From a checkpoint of a small transformer trained on Wikipedia.
Training: a variant of Muon for these matrices, 346M tokens, 5274 steps.
MLP neurons of a small language model. Each row is named by its layer, matrix (down: output weights) and neuron, and shows model dimensions 160-319. Each number is 128 + 24 x the weight over its row's rms, rounded and kept within 0 to 255. Numbers have three digits each. A neuron's up and down rows have the sign that makes its largest values positive.
A block is one neuron, or neurons of one layer that tend to fire together. Before each block is what it responds to, as a language model described it from the Wikipedia text at the highest values.

The ater in paternal/maternal plus title or role words before names or places, such as Fort, Brigadier, President, delegate, Inspector.
L11.down22:111148119103137125164111131093141185128103158112149147138134128155096133154141171104115139099119136087104160134105142114089101119099113165088126161130127128139125163143151135116095158118128130171145105136106158157080135130145132135132152126119117192109114160139119125159117136108069087123133147135135148110131129107149142140137175122178123136123135147134130132051093121151115084161162146135123140150117115098152140144149081122133122153152117158114145125123139125114146101130145118

Head nouns of titles and institution names, often the last word-piece of a multi-word name, such as Prime Minister, City Council, Credit Union.
L2.down40:123141120139115123143119116157150139135156180062151109167138130175140088098144125109151121122125132081086146081136106099140152090104128135090115146131119168107116083112132128150136117121104155110133105157123147107132128184131140150120112195147127155090132131124153122151153118086076141102170092138132128104113145100126122132099114149147141140136141140140088119151169112118098183105169133126121144131164127104127115144090126155122127148098107156101114124124183113167132098164091123
L2.down71:121082092142138110148165135120103107120119118142115155100093143165159123130111121146128148111091097116148122166090149097098094107079135083152166093171128169119124106131147101126118108128134147061135142146199142127152127126144136137128163081128124151140161149116155083139113135163133128144141100130119106136126117119153094148145090162129131135116093102163127132117110114122107136132119109150135152124110142140129112144098131150145073166147129121121139149145144112126126184129088107
L2.down79:165098145137077124117166088096140101144175141143132080115127146145159090117108132128176149139116089125133170089127151125117145123130123150110151085113167100157142145164141170110119097160142160174148129101136124102136155122108150099146106137122156147109110121147148164117139133137108153157122122123156112066173111150150093154150100133140134116113113165068108139138139124113124167133154139125106067093148141135077104101154168096141130100134127103176138119168121149180111130099113109
L2.down107:119125156069081092105134109091122083167126134135129113116128138099087154130146106110120124117059136135129133135129136147145177124153115125101142122130111167159111137089163148132128076095189137137102167105074102134107097106131184134112122087101114118127131091145129144128134132131106141116125122135137135094142123157134143164158125152126144162160135133127164175129154128111090094109147139125130137161132154143151158111119123145141170094135099141131145173159146163147147154120140127
L2.down118:156158148130133133152142090078131072120118139144152167105156131132127117127131122036139102167098121105081148150119136109163108130143149137103108126124130166140156160101087109130134098103129140116140123122133099131136139096166096153129126074162182080116111121156108109162160118128134156127101108111097116100151136111125114125122075126133137136112151177165098147139146132153150123130108151124133138134141085108146086101147179086139127118120125129128114091130113118128157155081144128
L2.down194:111140140144176140154112121115108123080122147152142135103133131092151120161153095115145155111101122098129161104144087119080162152133112147118160112174135102134150109173122151138154137130109171136166095153118149126102174151138134101140127164117159133079121138114112120141102133157083142127133151149130171139128119140107072161138134143167081097130110158156134091139131125092156150128123128107174130168156162159101125153126132128146160167136124087109147166144099104114155120147104125
L2.down217:150155095146122128119093143109136171097121104158119102131174104162126166105172116193151092135094155101154131129129153119150093109110141137130134106134130126169102104163154099104141108147153147185136080111123107113138152117137143088124145108099095130094107115122096108123161105156119126089120128088125143133161105116114094135140161141125150104136166118138163131126132154140166122129096121134116138117173143156118154136126127096168126127119101110124107144139126146101112147129154139
L2.down413:144105127096128151140104146142138109119116092128139136101143114124160131114113112120166145152097113063151075153151126118158122092130130168120116086136119131127146104145136147114128136086130139146137162123120129101173109160143114141117141128150145140132152090137138096150142109147119130089132167107090162129109115105107114130078127160060104136136155095112136108097099137082080122125113095119129112099141116169160114103132129110142130128131129114127114096107108124108133093117095134
L2.down425:119098156102135168185125112113082107159102139109062134129103089096117128104114104146158168180153087101059098144107145106124121102124114123144176097151131147103113146101120129127096139188136074102118157155151122137136139143181121121148157158163133116144134114131131102136144164128137136148136130144158137114145148115140143101117136119144150129158111141157133089109091138125107130142154120065129129116160152129081140130126136112085091153120130131123119139107104109135124192145108117
L2.down464:118122130077085138104115137101158147137097124144157098118164143142139156132177103166124115114111160142132132109085116092169163137096137184138134127164120148114078113122094127115138120144193169138130089125168126143123121107147097104101143116133120126105159119114128161174117117141144106117123141120177143098114104121135126159094131161139131140147115161091120120137151147137122117101095151100115158130135140119173156132110121099078150140146155115030117130130126114122159128150075138
L2.down470:099113158071124101143114102121162099133150129132164134114186123131126139079145139137115125129165112153133108133166144101104187090149134142108076094159164125148130121133102103142067118105130196114121141122137109156124192093127116120126094120087124111137145114122094154173151158107174155131116163096162172123151122131120111134120148107169161151141140173121183144164128160119132138107139112150113140128154147077137113137115136110067107085137136097069151105134103125139137176134132134
L2.down476:137111132151149120167159137150128137106069126140138114135107122159097163152124137128111118083119101078134167135132158151134124095098115123164147098180143129098117088143087140088110079097128144169107149082126124144142146175122124109108141143110113149157098115124110127135058131170117139106146138126116097137181081151156175123150130125130156112095163155135100123092102154127142141136119134126109141171128162136132170125089118137114121177162123122101164117139115111103102148169092146
L2.down477:100119167152110117180113083077092132103117161099151181164125130149138158152139135147128111134151118103107093123141158154129164126104130103091117154126128071137105139095125085172135071119139133157129104109179156136146125109142142131147127130114092153106111119102161109157147135130145110135116157109173126087135110136128160112107088113145121151152126115125119146163106118104139147164157126102153133109156129133174116123110112092137115149168128136094078157138089135150131160143137115
L2.down487:091127107136153154121111156148094137172117129085124121131113094146120131094156124136158129131153116119113163104141133151086127116138139139152135087129115129134123098150121124153114095128116089113175158073120139134089104113131094138118101128090138077152100091109131114142166124097108130101129143153121139109106094071072133139148105116174114124124108137121144123121156153123132182114123154152107144146122161105133122132105147100105139157107126150128148178130129142135148118143086143
L2.down506:135139071119101112109169133117185110126147149142092132134168138149103091134095116087182126145133160102103118093105150179128112141146120145148105144127142120132104107144111147131098117125167114136131112080163098090150145104087124119161138098100063142121144117121171178153145083166121131103112116142088119122139131113136145156127153128150119105165112146149097123127135083132181144074126118167091081115126104103158147170085150135140118128138109129145134118148137100114153154114087162
L2.down555:096111132109106084146110089127116117144144121131118133121117120123158115094135099093111116106109157127144099107112128157135124118177113118120130124070108113125100132093162109096155130121127190125114140092132144148069116131162153132115121147099153138101138118160105142140165112125134124107114104132132128080121174099194138120143132125140106122132114212117107145142125110125128088142108146126117156166117103117155146109145135154176113143124100107098140143168143138145129088125113110

Generic nouns for places and institutions, mostly after "the", such as country, county, city, village, College, state, with scattered word fragments.
L2.down24:140142087113146160164167123165116111127116159116124189117168104124115162134125102111134205143147090106142138119130132114159126148079148162128146094112153144105145122190137151143120125100115086105116114134106122130115135056157143127119095141144134136134098144103122104125107164119125129132099135132102185127160123157085130117114136154142106128146151112087117121144132105090126127145121162161107130157155122128125128107117123128121185102105099113109135131139113094127137076169066113
L2.down42:125177132139122159133152119165112084166127094148171104103095114146109133138114121121147147153089160093128125099154101155120117167144135125146101074148140170118123093171126113124166107145104124168135127095164124137135094104142144157119129139130138119163104110087159108150115139128120154114150139114147160162167137126151157126102154135113128077141125153084115143139083135174139100164129145122167127116122167121107087089113141081119133090178109099123070143111121104142140157131129131
L2.down83:112148120079136144186121154139131117092077117121067119161138115118117086132130149178115113160093132124151087140130135115146148103136100113098155173155115120123093086132108135132114057179124122090109133106116124115087085131143166097093130126167148123130177148167099125160139131115140138151139121132127127136123154121113120115105146103125088120117116169172139144170131101128124113122100150182154123149121131130129171135120125158130148120095142122148117154118124173100138146101142126
L2.down164:138115130133154196168083115121092129128176130133121128149139149108121146111113093116080097115160111140135114131101173132147146133154091088132139116126107132104124114076103157104115110136146126143116156159137114137146143107134142118132093104119135136148129128115143137146115164109137126176169119101157107147156151091166110115149126131095110124155134148133133130140070167099140121166105152123116098129132147135176126132132102109102138100154120127098112133121175125132076156140104130
L2.down221:102061124126148139120121131137111095067120084101151152148139113134172131143145134145109160113166163110173119162117126144176083116128173138088104173122109087100151155114100146133133101134157106135168131123161147114120121134139120131110154072118149135119113121108128114161143119092162151151109156127111089118124105128126131124095132151072140137159129126045111135113137157115103117114109110153135104161096133089135167160092127095130149112144123130154141108168153139106126148136138157
L2.down250:080133183144103092163157126157147104133103181131109147093127170111122116159112107138146132125142116150143099127123148125125104138099124162157111156152113108158124157154158113113080126157128107150121153092104090121082150096145125109109125133124150096090115097135098160099107093124124162089145120124204126116103113129151135091115128120132105159196158138186090116145151164093169124165093129114105139108148128149118169144128128117193101137099112110115104112102102170133093109148116124
L2.down312:114125139127170128112174141187118128104150055103130160124106139160168148129113163165091112188099133150105141170108103116150116127122128139131119158128147097136144099120103139116102134069146085101088167136172122134097087105150122135137114104106101140157130121157116093207102148164153152125131105151130167179094109115164114132118123118124096124118168171137119137108106120126107154146143159147164123125155072151139134130120108187125102116116140116072098130138155115104095142167132161
L2.down361:126107134129039126061141146149143139122146150083080155118123110097156182083150117108155133138140149102136165152113127154130134103103131117124109150141112163116085119106119116129126134096146178079153108149202118122134120138151122110113114128147120095137130114126111127175124107134152108091129094149148093114119156123105145116127154094089136175142113121103143092119107143117103136134114155121114130100116065148048149143182112143140131140154119137119145114118124118169095114125152158
L2.down387:126156149129120147129135129102162165150122100096172121113116154145107169126136160162150164189192098085172151087122122141118121139147163127143114132157148136110131120115164137119110136098137115112124113157130100139147115118156112143142127156111146140113133126132131117179110088123175151109130124143199150122174109135097100088137128156146160129125126147158119116101133136136147121111114096175090141112124147125107113145131122135149160108132125094140094163117132088166141094127113163
L2.down399:140131119154098166108102130147099145122140122116144109171125125098157131103185141129119068145135137109148086142111111117106132128094160184164138118104143161140109152141132117142097160116133150099113165100128154105146151069156163147135114171149114133139151127079163117141131107103113140107138118162107160100122080115156089123102109145139102122108170107117158144146112090140108149116155182156153117149111132140170119109109114120151125118113105110138129109089143153121162123156079094
L2.down488:079091099133142151134142144160143102132157107145106163110122144149134128085141105101126159155154137200137129165110124111128135115131116142157138149121113136141120133107175153093111155119149147172095105104135139122099164076124152115120160069168136095157092160160158097159155086132148181100122138164117154101143109083133112138115098148086141130129150132107123118117128148130138113099156116113100110108101104136105127112094102135113128097130113108151124117162097141119066137132187128
L2.down566:138152120153141145129101118100105130158152105107118124140152119117156126152140149157147141096152090115117096118144107114125137125100111113101177154126152115133130194114145122159119127132113112139119113140134120128088145104108154119115117129142159083082129134125165129154129132168165161158129071120129129127068111126147142131084127143156200208136124132102156145147122126155106140123131137114108133098140059118136142134136135106115121165145096110121083075050142178115114137146141155
L2.down575:125081077148120159156077122108097118165145138078105105088105149136134175135137107084134130156143089163133075091157134154103139124177145115140149086169124137138142107158179129138135087099164100129082140142133115143110147098109117105170124160108105145152148121123127135129116168125167173127163108125116131115150134149112128126114123107133118150148130152110132166127129172124112141108101173177167166154129151126119142102145124132143123175088150093146081119162141140143121162135142137
L2.down583:100103140118123156146168130135146122104167120125113129092131159131107129118155147159174169144139090140139107175103109151155141101140126100128125071131114138161118115167131168139123167135135110118118111118128123161150112129136133135179077128098097135134104167132151125145105090135147109160156117123126145143107113125119110098102135141147150139124098116145109116143118169106089150127105144176125098181155127166127127126085137126149121157133041122112074125117129145140122111130104178
L2.down617:107135093117152119136157154123130122096169115098097112112137140109151147146086116112115115128146163161145112135129107132104072134107146183132107149141135119117090121163119113123151146131136100127131108178131103099140123112188114132144152145131151128135122142135135123138122110129087135187088106145161116161174117078148137116111077169119101103126125154118166100145140083107165122148152112163077105133100143127081152173119167123145094149109079154095109132141165138130159137081108116
L2.down639:094160146108116113142144154093118106132105150121149115135122128165106134099150165110159135128117154172090120125117096067181140056101147140136158085165148109126130108128116152086107138133102138137108110095116168146116133114141164138128092151093153147132081131134130127140128147150088126151152124086110144148160148168105133119118090151119127152111134164132112087147143124125126086066116117152150108111147133141177093137090157162149106130141115112131105133141129116111136125140149158

Tokens completing or forming place names, often word-final pieces like -ville, -ford, -et, -ane (Cliftonville, Watford, Los Angeles), plus century digits such as 18 in 1800s.
L11.down559:129122143153141137141124110146171098103187174148099144127180118132133153122157131107151115134119126132132132129143123171154092108107116167171103126141115099131130120120147130093155092117119121115130189104166117087160167100132155151129147158158147151113115125141149109094110099128128140150147115145144132186163104136137159114068099165144123147106107117142139152153130139098159114115101116142110139155145136106107083129138120093088092115167159103111101139121111123129148118087128140

Final token of a person's occupation, title or role, often before a name, such as pitcher, organist, businessman, councillor, quarterback, researchers.
L8.down116:139144107134167118090126134069109125089113141144116114146114098173136144102141130131124121141097115089144136162160121113112108111096140139136122116163158185103124115132134130130157158133111097174192170127092123144118165123138098125114163094066117127137103134146125156159136135120112115085129158142146112125100126133154110138138153148144121172104155122124104109140131161158139133089109096117156147122143133142137115139123158105143128177116142158105128085113095121139153134127131141
L8.down154:146127109117118152101152121106123117111165138144116142131083150115128109105149147106138116123086135124133121164120158100125148108124156086147135099138145137158089084125131087133136171142102156111102142103126124171149146103128114132177128122146109120122139068111088111152141164186177117098121143155142127125106132138117114129124113116152141157089123105127109083137098115092106152137142120121149052138164126123145136159131121124088107142109097133138144136107105148171109147111107094
L8.down158:127143097179145148120122098142105140096114142151097107132112119157078117122157117143115108141109124112109157144130119110119123127105146135115155143173106138125120127091119174112125151092127111171125149071087104120145188097151110127120097128105091131127117113101135124156134137115123108112124143164152131112117125111153133150139127147125137144152106142143115091133165144149157114123093108111150185124157151144106159136137115110165165152121106126115090105123142160144137139118100119
L8.down510:136138125149112126169111120137121141153102104149121148094109081143106147120136139105151126158120155096118156168115147154117121130125127143106158116132153143154130133125135141172119070124125134161126172102092148134104158145137151095153110110131121191089109141123149122133124096099089160102181140099126155128146114127130110123158125138182121152157120152147127139124117136153135125094117114116148136093108128119101121117134112123144136127144120136151102115106104148113155158118156123

Short capitalized opening pieces of split words, mostly names and proper nouns in lists, tables and credits, such as Ge(offrey), Ro(ffe), Jr, No.
L2.down75:117117180151171070150143169144137080114163115100127108139163130138120108173104130144109171072108117113143157154174169129164095163117106108102111148099162126094102118174136174119160160121134115126123148123121147146109110135139153157154102095132154141149150123138092115109089096128107119157113127107108131139142155099112102128175106129122092129129118141133111126092118140140105137109156091156123162147168128107093131147142120138107160125146097108100125148098128128155151110169138112
L2.down205:116111097131118134154127170122147143115151116146134095125156093120122149099138114156144119139127082138129153112125126148094099122115121109151156152175173127197116105115142081127140146137102109162145131148166137131137139167128137140131166124114167120087096130074131121129132133132128094110143143120115085157118110133136166135116106137088137100141158117116102144111139161112118153136144129097100088107099107115155077056138101135132140117106130134127148167181127142133152094149091092
L2.down212:104127125160109128172108124109135131107108167112126118127123123152133131106118129155109152088122144147096151088129100089102154157104141139122154126101124119126121126149129143102108154112130167134143104124119104113204141065163133157068068110107141133121133122112086144116125113109133130093158120144112132136155145109141090157159125102132099173155103109159147118158145136139155136100175068151114092092131103146098110115131139102097132149140115142159153150151157122143146131158146096
L2.down302:090106116130141163124120128094148093139136138125098143078127111117148077152133111127118137103128135117124141133120134158112094071143137105151120121144114119090137158098153178109119147141130106120126137147138103140146075131144155175124143143144139148139131152147078108141093076181153173122110133125153105098120093121161140143136111113130137148160114135153194093115137156129090149161156119094096164144131101141132108116135113140179112133141136130118118130120127162122092098112095140
L2.down340:147117097129143123107145096128124088147138122152142109069099111168144093136120126131157163143148077177065109111131134133135134192128139124127127092107138118107177149149120152160087104137138162124118135139118103108115160143133111123106110149102163133104155121134181099110112161098109105149133136164132083090148126132115144129147127185116151117141168152151161120117159138139143086164138157145145111128121164131107160128113118142125117111098122129153172121118114105122079095129136137
L2.down354:113135111173134136133186159096137172120163092163134152164129142090102123157121110148138139131135147104181162112125151157165160102105114147115111114137124194126170136117113106122116119134142100130113151150076140155073131132132151149112125107128136115173133156098089171081132124125092087143126114160080093109106137166160091109140119104116123128149106128161146138123117144147105128126136126131130140103152159153122118140152131096138162121133114122155120145074109157124137119161165099
L2.down375:124111181152139150120138136133113159145069091129114148137124093087146164184132160124146139106080099142131124107132076157159102126127119126101138119118158083158151148101121138117068104187133142097124132154186074092133121108133113091122101088138094109120100139118126139089117086161136143132162151100082163148140141146124157126125148129118164146099090139128180132176156126103115149118112100154141145138105069134135120125139169091102152117120137150143091102130166148119093097136150100
L2.down380:141114147126143139141134137127144135108099120119162157101107102119164158126120081143120101153176137149155132128109153191172146125113143128156112094126124130137148148109160173139166192146162101151091112107122139099143141131109120149103123122124129143106097106134130133113135126128119090133049104130153111137144127132139178116141123104113130120157136139126138142134108148181130142134157137109123090097153112136174123107120128096090125136110117124137207162119098115098112111071125092
L2.down460:099067156165153134118112155056081081114132128135151119118101114120150158119167144175143187127137131120118171148139099142132133056126135141156136125143120108175104151122176112113123109134118107118114136121103113132106125103131116153160125115134136127135156114128129101124141167096099174111146127158099111194124114097097136117107129110151140121137111111159058136151082130129171128124117121151131130144144115122147140145120147145156082096132140133152156109113154097170132131147142083
L2.down526:152121132149179131089142122123145140129111120124156171148086103112159116126112138125105142139135113142150127131157154111112137119133146078116161130146174111165145124123133126140113119158131099136134159127078125159129106130120137143095152106122140121140137091113110131137132163136098141140146078088171090138110122141130127188137107107102102175129120127210136086159137128142112140101148120068115136110160149105085131142136107115139143136172164102137171098110089111170159129095154097
L2.down541:168115170106124147128114182156163109159147124114134131093127112156142135107105090134132132160140129089153132105127093146122104099165095125122083102100168095125149128110112150124073166146126180111134109147104159106152125143143114100126109163166105139140109149142135083128176131128132122147130150120118104084184099118127100142117141096177135124140144150127168117125123099125132135124127149099140131147140118131157123088122144102115121128135097096140118086113166133116097107107136143
L2.down557:121128092129129139126168138120105117127152153114095125139121084110129153161151143152115133113120130150103150125101130162138112138106164107112145107174122139145135155126114097085149120126227171141127124122128083136158110114157141078089133145121137117124152105134150107139165133129139141136107138134102088145113058145198158153128148130125147130141107118136124148165098123095107161113080132146152151121128106106129170101125174101101163093167140149108087141170120142113123129093138073
L2.down561:150106146143094128076125151147161163133095125121134121129108113086118094096120123184120142127167122135147129095155118181128149117132120139128153147133132103149126156101049173150095105122142142149118176116125119177136138075081140145057118145104122146136142163138109150154161132137093142123084128132106158148137148115135099122134101156160081144143093106190156125122176117187097133112119111142182129135135133103154160161135147175141154127142119139157117131126120149155167143154099161
L2.down563:123131145138106150141116131068151118175118115119156137117146044091119154109145144137143130147132116111093100081155130145135154096109117103115125078164093078130099166108127084154080111154137110141099116127179137109110142128098168126097138106138139123142116132142124114110155078117138132152138104129127096132126115150191123125125180139132130110067137141120111120168133132137140147135112155132131164114126121130124119088109126110163132149164146163157155139134141148161147133096136108
L2.down578:160093123126136126153170135135138172095133137109131098124099120099135129127143165116122149133100122119073157146137151177147141101154148113132118153152111132134176115098103153160095142161139128122118133129112117089142094099121121138106122139123168141094144125172122112136129118071151127109167158154137098132126126105127180163168101135145150131126115150104123102130106105139097109135171143159125092158124098063114156076142135100141112141165136142149130140105115194124110169096115099
L2.down608:150138161149135185102111133061126140117083126130121142108156152113108180125148166165149135133068087135154159145183161136104166124133140174132130109103123116110087146158104098100181145155112119158145105148101130153110112167121110135094136120104126105151107129124150129131096128146116150147113164151169123084138138120155158096156122115089178134109115125102142102111104102102135144149086143111105130189115161160162113127143127127143145128133143131131161146096115133115131089112135092